From a checkpoint of a small transformer trained on Wikipedia.
Size: 14 layers, width 192, MLP 960 tanh GELU, vocabulary 1024.
Training: 160M tokens, 4877 steps.
MLP neurons of a small language model. Each row is named by its layer, matrix (up: input weights) and neuron, and shows model dimensions 0-191. Each number is 500 + 40 x the weight over its row's rms, rounded and kept within 0 to 999. Numbers have three digits each.
Before each neuron's rows, "fires on" lists the tokens most often at its 100 highest values on Wikipedia text that the model never trained on; "fires after" lists the tokens most often just before its 100 highest values on Wikipedia text that the model never trained on.

fires on: " of", "m", "am"
fires after: " one", " I", "ber", " K", "%"
L7.up446:456526500545470513419518464488541488508460465452549482542528422458593537496474506537479481485521482486528467519457501485511486541487516443458501520471465525437399522590510530443451534484503501444555418510536578453496538516594556552492495448527552486557473449469460443445458575479542455470491574511482516524517489482484554422550512484458537466517463538516485443555546529566530483543479533450539482553504445459533482484520528602559477521550480482513527484530574485507450500562487440504490565512451513500531508491490449494550546512530525478483442472509428490405480492507508562454

fires on: "ar", "ist", "it", "est"
fires after: " l", " L", " d", "l"
L6.up145:469551485524506525541529530441504488404536563543535446505535490436513531488510500525527492531470486469532476503493492514482547425460621492494508458517460544516511506471452497561467521529569433443515499508562577478566544517526499520544515466501404473472562467524440568482482560449551517469483619530447512411518489465451487522456479477471542526540437523489505530555508529469527520441514473499497551477508489501489565520544453419438483453460455509468419521516501519470517483513467462470463489441444456496486452474572510528444529547528484457461484545480550509433495498510605564491

fires on: "st", "ri", "ff", "iet", "ep"
fires after: "y", " sy", "i", "u", "oc"
L7.up485:461468527522508564528541492549563543523428538479533477487460520464540516529513489457566490514575501479456539538582516495559442414511497505478523528459504593501487503467446498495435473502478445544483483526442471490507458504517545527417543438541466450449433438498512526529475556540483453541535545477513506459507512589503488600567468499553456499495524457504498540469530413501496588460474594465438455464472549496508489532500574452508491511520452503494587506442485537457558548466480503563533545487489474468470524477454445554485463429546533463564529472524523421508477522519512493479

fires on: "ly", "d", "ear", "end", "ame", "t"
fires after: " n", "ial", " Or", " an", "ep", "ual"
L6.up486:536508557424484538472557532490498459580481450508460510488498570450499605520519527453515521481519479469571569528535469452494571538523516536566484556445487482503469553472480521512497468515431561445550585419440495483520521476476459478449477486416532527410466463535593567483496538574455498521498508489522486489515505514455458539511438470437507452553465496495535474494503485491539492466489486490466524512532581479438462548465479482461526487585537485413544512514553513515441496591546458499496508552512498503540545506490473463474491423577476437495564504483478545484519452446462485522

fires on: "id", " l", "en", "o", " m"
fires after: ",", " r", " cons", " R", " in", " ev"
L9.up818:570479545480513559552558519455513494420437450455484503505427541525491420499502490453547518513485471491527504531493528471519500495532476464529510510516520437459444571475526510501496454478555579488459541539394510555497443520523536500473576538482557438462516466491465496517496493453491515535523535597497522500501431527522433543450544456547495441383503501509512520568509513470515556522499459474471556512513453516408481542425538430514467544445489466502421496390504465516439524465564492525438490551539514544446515509533486492472507483513477457538517584487574491489539543516488471528

fires on: "4", "8", "5", "ic"
fires after: "19", ":", ",", "18", " "
L11.up929:449473495551474505480545481481521459553511512577489537509528517449432508464459609384462466548531507439524439520445589547546494492520508532454546516479508530468475494530441551512522456481464481536503456470487539567503438476596474512516487519426468464510532544508535550531504509531487537517543494510576439521501488451466538479525449431494539507460573494492509527525516504470480464517487513475517557532500499468509445437495525468530469497518497568510511525469511420493412538429539518503546468453456494426530480487479486472497492498567481516499440400517463504638596502490547470525

fires on: "or", "r", "5", "em", "ad"
fires after: "e", " B", "A", " S", " Z", "\\"
L7.up553:514526544534457520533533557490492498500488506459491487469522511436515433490478515523461540519470503408455492448499484597504563490500487491519458512488559543499513421519527480512492473458554560476545482483473478556491444577542449486461598499432433572572537500484496555554563480492462504488503494495579537491485453536438496497553578488501474496487476415538486525549447512491483490514493547594514462515544469570563504458568485488497478463445510516487524495583512499492506568528435453497474518459465486470464605534473548513475407452468540553502579550529530472426510472541462460495

fires on: "4", "8", "as", "ball", " b", "5"
fires after: ",", "19", "oot", " b", "g"
L11.up581:500475447463476574517544554511544426490540418513501516524493400407500482547541490397494475528462522495550500471488448484466520535492433533515510535480465502474558531425512474484502466448544530506533368521500474579497443537528576514497522547489506508487553517474565552464535546554525473541546478482518481595536494496460572534454560518466479494483431490484560482528533563456522518538505447420534519522566432530514497431492482515487461478546572542536502470530443520512469474531485459494494543560502531490483490471528497482498487530464476491503528443503503406468482571413503488544

fires on: "9", "5", "7", "6", "8"
fires after: ".", "19", "18", ":"
L9.up948:590499577522485470470505488594537540445493577510569467501516477412561443507492597469425538523532490502539499463443504506531471498519527484433478533509487482436503510526522435492510504476490508528485458554546531526576470516479474535491457512481542564508541480488588497466506407490409563493565500478514522488485464543550506499452449475519561532513558456506453470482472481497525478474517506471498483517542485487458434498492511514507484450572582503542475503466490492512545428504440533502494530518413526431485442509505519553553453424580448490527528425502493461399417527512517516510

fires on: "it", "e", "use", " Th", "ter", "end"
fires after: " M", " En", " Comm", "st", " F"
L4.up846:501520541485529523471483510516569530540528438462466477455489566437533538476519495495534550527539512508553480471525550501462561524453501422525498531524490563540509543511520535548498469479491551548479561381554532507438519525529476520530542519496502538435560482468525523507465453470494513445494568452501469503453516472474487501423473440463466532530480513451456521419424429501465481430552589533538449568451538472491478515486507462542496551506429522486547483565477597476477507494440478550462472553531519478426524450472525461566537456457471420476557466501492531513492511470504451395

fires on: "0", "a", " r", "3", "se", "2"
fires after: " ", "–", " S", "s", "-"
L11.up399:510445510634540471451441489501551515501492490550497480544466484466519447484474548447450487494477476440482537476537459517526475546434434463547457510488413538484453440499513452503514496514549498570470515591519566502510497457585462477511506535505465548518492499496484470537435479461557466506519575571477514524463474437511411499549541548503573504526486453494484504496531509485441446563555578528550506572486446464554508517506533456497509520447532583545498533479536546470501529479495453512496510551444492586449468551470494462460478536507433447446403508519469490501430530516468507511

fires on: "ex", "i", ":", "im", "per", "io"
fires after: " t", " T", " v", "em", "s", "e"
L6.up707:525502530480543507570507505483469476491569510583431562482529455526485465479551475496537559476521420552525541483453446460480480532557481445474503492464505483493487513509460550575528528475559460454497531534520499536523569471529486456524549468510510556513499596529471524485527504529441597481530496443499604436524458426511514492527542460441419536485543522477509541489558531430497462496550505513507507526474427545435490483421512470539504474375489512466541497503504544533481509546430523471554468516540437513494462448482496569506470479505529452522416469504435477517479590486439525475

fires on: "\n\n", "ist", "rit", "ov", "ical"
fires after: " M", " B", "in", " L", "ed", " O"
L4.up271:484502438466451477506532494638490468540461479463454594500553505509546526431553453447533518431571549507517492523612538450483548506479517471464446511533501528520470454418566516533457462481553544432529516478447537560504569491513532480486475491490571498490484425481545490497559562482532457515465573508531468536456529488487500544482569412495476513513459491494493578538494526501503499473512513474485522498492515514517522462563555471508533531487432470448487496500500478532509493466414488562473504522529505449450546497573523483507458469475522533470458367546515561490488539487528492424

fires on: "ess", "e", "s", " of", "ons", "l"
fires after: " sp", " f", "f", " F", "ort", "end"
L6.up605:564516500476522528488537416491541466499587554515498524514499486448476531485472542477512495502536545459527453544456503544496485539522596503429484487491472515465506540482534471475505499535439521494522519509550495553460482524557515445547431554500436562466516445505478546467506492523544437414508484476407539489521460490500476485452527428493474506444532547522555566517503475464500531507458509568520447443444523535523557532559529471489551478510592493468453449506530597498538501458550425512474504461519454461551503456508509428470468492399482458449414562563536470437487529518416475477

fires on: "is", "et", "a", "es"
fires after: "v", "ar", " ass", "ll", "n", "ann"
L9.up0:534580492437553473521528487500459564449526571544444422462494490452515448504542406544481558524472505504516523446485457509502475440591582521504509502502473473460464476469517516447505504461440519474522556565487501532469471492494502430530442548561422521554498516471533584483464455458476534393510569544525519487484504442506480483521458454521505486485484530468505480528541527488425512508514430555521539501549508493462517532540547492547531451570524479581508536510506481394471508469565483504520516550522517538472474496530469478460442493480482534457519419562528516445494438589574490502

fires on: "ur", "h", "it", "at", "ash"
fires after: " L", "T", " ch", " Ch", " l"
L7.up832:497500563468509470506592543452494450552464470556576417487507528533426543485490554478495418550552438460470527508486413496479518529492508505519460456496452621499546520511447446501509524551495494463544511497489567507551444546463543538457546526514469510471388526426539489501500500497498467515553455440464478548517442510526487547509531499451512511549483448478511539507449521486503513416500548576508521527548521488469510502527405527435407497519438472513467607521522540451481517502493464513399472534545525506512480439493521485481484459551491450476518511468506520466525530540564521524

fires on: "u", "n", "ail", "ac", "any", "as"
fires after: " R", "un", " Con", " r", " Q", "p"
L6.up204:473523499517518508544507588458478478528492517502461499434520571529475492482445448512561422488491528574501457437507532483456497503505530534517447508558488447450526513421528481561523506478464555555473432506540538480481538505534475419453464460490542506532454561526577478463537436508461571494509504459470530550541518539454500500510490548455485449534493511521459482463493436487471493487471541503457532515445446506485627531486511521469480467456442459481465508560544518439439476572575486568480460466496560479535523455526526476467438466633480540470479585545540475491490444522475557494

fires on: "i", "che", "um", "pt", "m", "{"
fires after: "y", " Sc", " S", " sy"
L6.up457:479423525522474582422506511471523418500480450444505528508485501506511468549581504458557507470539481483534565463508462443519520527494494416449448478397465523480478416449519483517440517487575566495478498540463480481522542504513468530479541552543490556532528525587415488485491458503461553517518469444529555549472477499475481517604527455464537529561430473459523512533539464523445484536518511510523482459469454547537531500479396555547498503552513509474499520523483481473499482456473596537465515509461540525476493485425563550514508537500604522497522446525457452514572451479517481506

fires on: "ar", "ik", "im", "ong"
fires after: " l", " L", " pr", " Pro"
L4.up401:472495539578536490484499502539551477491528507538506514430508530471486498499503536545452492489531538471576491512520516455420561459486542477483517447531452504515485569469510446505531518525553437489517513475573540514571475551503483572488429442544396597507517437429583462476486543457477500495483588485459523465522549470441457548513525500471515476505468503481486525498483537440470465439472508468520512469488489526541535546463373477444542501524481513484436561527535446524459505529494492493440486429461551516498450526489597443441488510531479487558493525452478571544503519521579530424

fires on: " in", " In", "a", ",", " t"
fires after: ",", " and", ".", " bec", " his", "a"
L10.up262:445547519509444522496473537479537515518502485425549466502471501538480492526523517471458407475466544462436504537534500426560456490484488523433453568506467518445463468471482485497439552437505536532539507559563508526499439532443528472531492441506460515531477499540485509487476506518477494484474525472545470479465467486562573519507476527478496589520471526492479515468492495529565504454492430456428477539496453495645515572478510526518519465540447549503469415466475622478472568473486503544527540526563506576508494501515437482464496561496431489428532477588450502508554567509481449458

fires on: "4", "3", "5", " im"
fires after: " ", "-", " ("
L11.up423:469466459555501445449443522501530438513517456553576522494557498423539520417469519489393469520502450438492524485518609462511447491479579515474496517573478517446483462528451516506537559498506509528504416513515564538485505498539507524557578424478504500582484484508547483451476528540489478475519448515491614573487508510485478539547466486534494475540549471451526470532411479557454527525429510509504496579471567523429478554496511455525453472483480471510443418462438481468433529497473501535515420510512556480493475484507452472514467496548553507475502506451541505508528496536473554480

fires on: "ill", "ouse", "e", "arl", "fore"
fires after: " D", " h", " be", " d", " B", " b"
L4.up1:544451464527431519469575473489545512535484517497435539496517494530543527530437508524519423512464549398527413538505505461477521515616480509523518551494532484533421557542460456523520465493488533520496475524520530474494439460504441494529447479516577508528522518528472402505504417494544464506492466487556459476484447513557524429516490478460556588428478479560499499556455508474484527467538534476456555559502522428489470514505432496521519399485492462492454523459487532520592499533511540527508539529513506457550453439567565500523541575472540513427503492507495509459559569493501511523

fires on: "ow", "end", "ong", "ig", "art", " n"
fires after: "ep", "l", " l", " L", " all", "ell"
L7.up654:378534479551572563522521496471541557567502492570488568467430509433517620469467568554556519507473457547497422513534486443475525473471569470502466518515488533514540524464509498504496511432517471452502504560508539458470504495448499468466501479488502464552511504499569549474492478446502487399528582505468454500435472519519492544501504533463483481501472540444517464426457430468512429488475461578496544485506504512567466507568560513493503475464451489478521530576569446476519500544485479515454425503536536506514430485501515477514498553533454551474560487470582480484475456518481495429

fires on: "ol", " comm", "al", "and", " pre", "ult"
fires after: " c", " C", " n", "C", " a"
L6.up626:486558516524449530519500498429496449536487494461516559477478495473494517563479471480559475583496510517513501497561546480548474522499496538573552427488512503462554480508487423460473492563477570487542484514460494490508497511461530505581470463438507454473581515473501463486496599558506449445469502484440524465552534473536482469512493522434516576550503482618522534520516466477463497549490485538476537547484522472510455507488467535475521510477434458514443492470501502571498412519470440436585452470505563423490551441399514580506551521532417532518536551568491527490536520493449541528

fires on: "ed", " to", "'", "er"
fires after: " ", "ent", " |\n", "ment"
L10.up738:549515475505439490542521557450527502540486503493518473457424498457538523447535463526490554582483498470511462519512484600448456508533572507526503457494472488505554549508494460513505524512499533424481511546462499487527545507580443479549477506500495548423385457363481463503491512461509480500513481530491506522380480440484545487526470467479451507439585586442403525503472478579467440476536455484477419484475548509516466514558482544417466526488508472506532509479510474463483569548476506501483556511538540448511540531461547516485543528444518453512496529511476537556533531440490489484

fires on: "cc", "ark", "b", "er", "et"
fires after: " o", " ", " m", "ent", " L"
L10.up809:500506399552470562526582566396515516490495502518427517579520504505491510467497550452499556516446531502524507544482536486490477502480508472495525485502435498454581584543495523516558476552456493477487414493478447445501521527418457500513505477520571491489464379493496479466499491497493471488486531509477576476517475496359500475485539467463491532545533504447444495553514566521464509488493468433529481481495562452507482472487466538488508496459608517495490522487573552477516509512467519497493475453502501475584527575484518495570473434477462488485485520508485559516498505402573457424

fires on: "8", "4", "6", "5", "7"
fires after: ".", "19", "18"
L9.up325:502528540516530541463553538506527477531483488525510458528509520484451522439517492480453485453454483449528495453513500489511435513457478526503482573575493528494504523492407464549445482477486435497517433464565532482566476509489492507543435515536507530593520518528520528492539466540445487375549537532503440592511517528524552482526472448509527471507529514474567502515518522443544421479481478458479541396551492546459478522480580444538492490544542475545564481435493481545459467490518510502433579532543486457467433416430544523526483530543536486529471457513420504465404500508569476491

fires on: "or", "ost", "se", "ri", "re", "ok"
fires after: " st", " sc", " sp", " h", " St", "-"
L6.up304:535475508561534460499410512485515457477523509525523487483444506444534439502529525497546442487502460517523522468461406546485472532524529510519460476493424481519586527515484497483513459495501549654517528538442515478504567530581487528511488531554519470496525493441534495422511511528527415506501516527456530453523419493476521520431552486498437563425472541512558556472535467525517527481515537529512558431508371516497494537534469542527464579449567510476515475494492478458574528509471528535515460531416484503502523508542542527454453482531599493547464482497487442434469506527479518505

fires on: "ch", "un", "n", "uss", "al"
fires after: " R", " r", "o", "un", "oy", " B"
L6.up224:535452529506480580505472538451510426491537520458469473433511546476496465519467467501511564484469591504529474523523407497496451562549452472536472466549496466463449480444509491548435458496403528585504545549507580532509453526592567511563528489473459476464526517552492541493562506495517499449564500428487474471526508505503518489433494501500519509493512492497517437450530554511454515540486533532588531441469449489519482526479465574427467502414464508551501510541484490502523542534497543415453420437530513434521525468508531496481500495532507498455487536528564519591443516410490527498

fires on: "r", "ov", "5", "4", "g", " Mar"
fires after: "19", "A", "ct", " A", "h", "g"
L7.up842:465432557489454578456520515562538465537489468539472510493523470511560588471557484435480459500537583502526464474461464506458542509530428450474540493438448548460517551485522478491481445508436527477502486453547438507577474521441567503512516500411483496515570466435513539479469525562529495476503490471498523515532534544501457522501521453471480455545389473487483508435503481444530521536517460541517425520527497439518466475500552436542517452455524501521476502548506444570483558494586564520427491462537532498483529433563459442610551496521483485554499534533454498480499490500556463491

fires on: "e", "us", "ig", "g", "ist", "ar"
fires after: " h", "ik", " st", "at", "ist"
L7.up241:486538454604451541402465543442561493483507469537577508537501481522556517501538498505509438447511515496525425527459451488550493523567499499458464436548476545471500606564537506501496497516477395475500489542506546552460528449512491500543495519477525539510506547444480504379452515460514531553505538518551487552549427495561523459551520431509518458498462465463448517462458531461462507502437503518501569440544445449569465521527484495490531542436568482504504510473500410430491503489493501474463509486539482467484506410503511484497529563515504546413526531517495492475444462464541535516

fires on: " S", "k", " Z", "b", "ch"
fires after: " the", " S", "-", "al"
L7.up213:444511462520601520482460547573465477520518492491532500577451453491550442474479545485571513522477519419499576540520515510564494553540523551343496477437489482494528510490418542533472560498527525554482500516497447525494510538471490504428495490500495607475505487518487477426489449508492491479507530508478475511481490453465440422455456525473506528543496569523491529496520481502540536505500560459504451450418443552546511498543472535533495489433490506477497467522581573526408493495468515502504485413535519458543556454513503523500509457463418476525508453542436577547513488515531496459

fires on: "-", "N", "om", " f", " m"
fires after: "\n", "°", ")\n", " were"
L6.up773:521451500526466456541507560498521524497534410509430536518500459521526517532573451442522481446452434533522488546604519452451523545516420524487544481518465518505538466512571435523471460520505488478531539536490493512600543543533519460528446531502518520541481485457421525558504537430490498472508528491569480585497506503480514529536462467456552422454542492498502526455479471459478526424470474487501561444529453544509480510507544504504479527460527492436535494574449444534488498494457499318481554504518478501548515507485532501562534526487549494445449426468457527520531492488546454499

fires on: "ar", "or", "is", "g"
fires after: " e", " T", " St", " st", " l"
L4.up759:493591528497529498460532478495509549480504554513582527545466456512540546528442554505467470507516534525477461459439447478483460472513484457518513479586458551507519534445503469569555513523420494596471471551515504505557506538512492569487540478542573544408602504424483529453512469538441472499492541475475495494510424489468482524545426505570560473431491494441496538442507513463457448517509478575488521535509456517522552550568543538441522525480500484510478450459495498459452492522455489455547523502493500454516435510481495493388398560506535464494550481462487467495469551521542481465

fires on: " not", "uch", "ater", " loc", "ent"
fires after: " s", " is", " was", " w", " l", " kn"
L6.up305:485501571510558475483464486517502506406465443506522501443437416508510516506464561524495457507541542527482424568483540485510553492485526487532466435468416527474463519473465488497506486480529479476549548478460557559554518520593523460489492523463527405505523563451457482483521516532521510516477492587499502486525563468478527511471447478465407593551490550548470517462546564595399518516510473477467446491508488562489479511437475445500499480498488506487445551466496468407508523565535521480498474553505499519500537487515493529387447536517535484450565454518493501534465523568555558474

fires on: "ar", "is", "ost", "ir", "ear"
fires after: " H", " B", " Th", " Y", "h", " T"
L6.up259:501559582489535453439485520466500444556547551499527531509530464525552520512552532504507527550585540494535557507457483515486493481570543483538528493505490516558542476499430526498483480501566462522496486441461500527517500584539579497517536461472453498506518478465463464397487504525438484529497501509460514472529466416450453455432437535506609453454561449428475520491507507452511479441599531519498503499537501530466525485593512545603504427484459489482481470494417497487470546510545524568442550501474464451435486473470502501518508486449499532494496434482533545409504534498547536532

fires on: "iv", "ed", "ing", "ame"
fires after: " bec", "ce", "iv", "p", "ep"
L4.up601:532456542471601422490543481475538470522521485526462480490459437546487519520559510476559476541487536470517535465438529452485491518550522522464561537547474462490545489537453385556396501535554439482535518439480438508496497441513590458530493483522465451538487476515484486488460480515510530520559551567479578524550484437565516472533530545450524494494482551474534501533478435516464432514469545504464576459500415503500482580467534531556548338465517507534521439491555510502493482477524485518506546490503524492518549523487519504519450491465536481491437513496492534488456457500459437481

fires on: "et", "e", "au", "l", "if", "as"
fires after: " d", " D", " b", " G", " to"
L9.up178:467485401557504550488536474428495520481468527493546539523477527496578454487472503473600461570505447491567463530495528533518494488492474560448477455496576510533447384494473481476501501498546517486529490494531541556497463548556498517539517429491529593521493481423457519422530543513469457480477581476473527486478465467513537475510458419508509548507477431548486509580535525503538518499493493414461486487476456487483426530561452508528526422530471524529460458478562444470549468518486587551537561497591504462512480510496531474471471520513517503485508530445512439562535437490488577480

fires on: "ect", "est", "oss", "ts", "ec", "ost"
fires after: " p", " c", " I", "p", "n"
L10.up845:537471503494471562487496486477524443538485448448607527486530586476501520472484502512515454458528440533469596479474433481506508545529470514602449585535533493458476501508481523442530521580461489512489501522573543492471498579577440503391516431496510569502462499461517497476487504495564530478516456537543544473471488518522503511568408442467489478537453470434462529467539473514523551433479559501522445469570502496521516513502492524475486442450514486506493511551526488564600488461552456452533511554521537529495444476562489521440467512484510525515509576506464475456412521510460468474

fires on: "f", "t", " H", " F", "ch", "4"
fires after: " ar", "ur", " re", "el", " le"
L9.up739:488553515529526509504471557482544479458498482485491525467515475492508494431420450430530502515557494534484420530441495423479542521522467478491527521460508456420529541473453474433563492493555478540434451511497439520498517512502584501577532503495488487493484552522533456453567569477517551531534486470568449500463515439465431499511491458492412523424477463466506490485546486510472450510505553445553447529553495447442500532538478452405557546501489548577520550515547527507521478495498525466532530453481531555525538568502500452399487496496640513512540471461516483505504522580498499550

fires on: "us", "ac", "y", "er", "ank"
fires after: " t", " b", " R", " B", " c"
L11.up570:514521502557539564499517558462538513491496520475497521519596553521492450585461511552460477520499507422524517464546473523425483533532520464468420516507514472430484500447507502484498562495499476528474469535484543555517471426562536474466542553483502519478490514503463557451531451556453519511544514501519500533481547512528490527537482507471452469481427432534475548531475557566476568439471453407535449393450520481472533518465496504404513487405538493501487504408497491458485478469564516453409498519497454541494564463502520521485476436435586534514509494522523486531463472561484549578

fires on: "r", "ar", "ind", "e", "est"
fires after: " W", " w", " us", " l", "ost"
L7.up386:425576500489453538484441522488599576510561488544525465506525525474454524529493507474508492516501492443597412548572564525486527508555481459480553524507482506509489505510500508515487529481437433458511538474509442519439498543453481526560478504550598546524517530508465490545473569475387475479490571517440505466463484440461475578500481501502547530490479546524533534488491526459444515418518444477506541477447516551540551547470505466473514544510493552400578524520522464407439559559441499510495458470449559521537494506528508539465514526550470516464536492511490515477535501429520498461

fires on: "==", "-", "ist"
fires after: ".\n\n", "\n", ")\n", " is"
L7.up831:450515494490539524506504502424550549537497510503411500508459473469509510509578507444498461581566552563516413568522507475467551542533537543528485552526554569520486554456543443541577523463569507458493400471509466524511486523535505531485536563488531517503522485519438536481452504446479519459496544556578447537535494539502548489501479489522501500486459471514461507438493493516531517415558525578562551440552517522452471552538587463435467484487530474467490467457484459498502550450469442497523453575524425428505487534480503463517494441499459554479462516447508465505495479462492400524

fires on: "5", "8", "6", "4", "9"
fires after: "19", " ", "18"
L11.up531:565494492546465506507457490595514455481528456503515503508527518470474451492495577439475503529491564412614437490442546520529434493500555541496500510501459498464488475495487505559498509427533455561540483505502518560568442501523476494519490546409514536559467516453569485479515546517499573494478513538519449550480510530480467476525462474496518472496540419542492528462468519461560513522447545418578427566491467504507471492527577466455476422512513545600497414484534463493512557470499488546496483405498557420511497521549542548530484447530491503563536501525496516519470466458506441496

fires on: " w", "est", "c", "age", "ased", "B"
fires after: " b", " the", "he", " p", " P", "g"
L6.up318:510526469423419444526518532532506509512532499497471488472489466514480515467557456498503546475536466496474527510423484530511547402567523495515466528488440499459533499452484561450522502428470524532491523482596568506459523509484514435480512479510407523551512444522501468415551527521583534556555517495486578467552579486486531529487542472495492503487587527490548504436539515472464580504554429496537484518494530490487545449559473469496529471494464470416506547524457444530489481497497505525562473493492543519457509508543581500536469464422478467553437536574487446435490507597447566510

fires on: "od", "ut", "as", "et", "at", "es"
fires after: "it", "i", " The", "h", "om", "ad"
L7.up877:521532491458437552488553525441489521472479495557464445445448487554534557498516520525541522506543461506536498465497542556545565481566495504504506474490508524495501469490529518475478488480528527521490497499409479584511424545491533526450507484536503417542560484490533520459552500495482537564467517496485516471487562535518508512520552410498489502507522481487446515486431512499451499469432570502406344514492512441455493528537505402514441444523503502536457442461510499470525548510479510515527465441422592488461505543537506479453476447596545428507447507501540488457564521537461423479

fires on: "ult", "ost", "areer", "ap", "usic", "op"
fires after: " p", " c", "p", " m"
L6.up395:598504531505530518482539476527547501526557436473554497539463488484536482533570495616480460459536538554511516508505470443425511517505533508550518461493552507534542503523451482459496512536498509481516439484471507538530538465490502528496465437471558565440496533421566554445564529518499492504464518503482547456503591452532519551544535472486524522474446489433458516475535523467463515457476506478526495526482574501498504409444463451477465499499437509534589443551495504504536463510468497474554546436475482534469575535531570500449427501511468526452420430497489397509400518505471547498

fires on: "es", "is", "ed", "est", "el"
fires after: " R", " r", " de", "ac", "R"
L4.up399:593538499479500547547530563456561467465595488535486501493464584463459539443467504545526478555494498509593413529461487590507481508522524517537524518512521492429485489455518492525507484437475528479441575449476534506532504508507463449464459524562426552537571469522503485508476517538530494511432584501472436523455518464535483507570497508506508431499553513473455520506443483504453466506555473542485539521530490473509535510504473461419465445405475463514435505523548502490476543501511506582518476446476417477508444484552497539453551453527545473540546441462475548443549520480585528519

fires on: "it", "r", "t", "d"
fires after: "ap", "b", "ib", " v", "v", " "
L10.up858:427422513485493464480458525510520521473527481494505536548477496441513463521454529482479424554527520476521469521447483544495524484457514515501509432419505489494484466510447473497570526503492486521540495502535515468476499570550557459551531531496484532486511390544507512577516508458465462536588549567498504469450433574539490596628487520486522488602549472525470445494448508513529448499499424487518494506471503520512531500537487451518436517480503611517514484520492454487512438445474477484545497483557501605432531453455497571522497526488460533513450554385558475500491496527493509507

fires on: "l", "ent", "ele", "en", "ord", "e"
fires after: " app", " ev", " rec", " stud", " t", "nd"
L9.up466:550544479499530512481477499498510488463491464551484529525477491506630584508535522429520532512434461575521444505432405498505449522534574523514527410501487474463478517500461469512545468490451515479516548514490442523567498542510494387488522484534513576519541460431494457429528529516460431489487524451435459482460570487541516515500488518486415449466493477474511522512461448575507475524479488466548502514488533524438571552462515487495519515513560460481463451539488534464507480565525525486498524502547462490517541511485449451500484421524501507462491442595483503576474475422426593484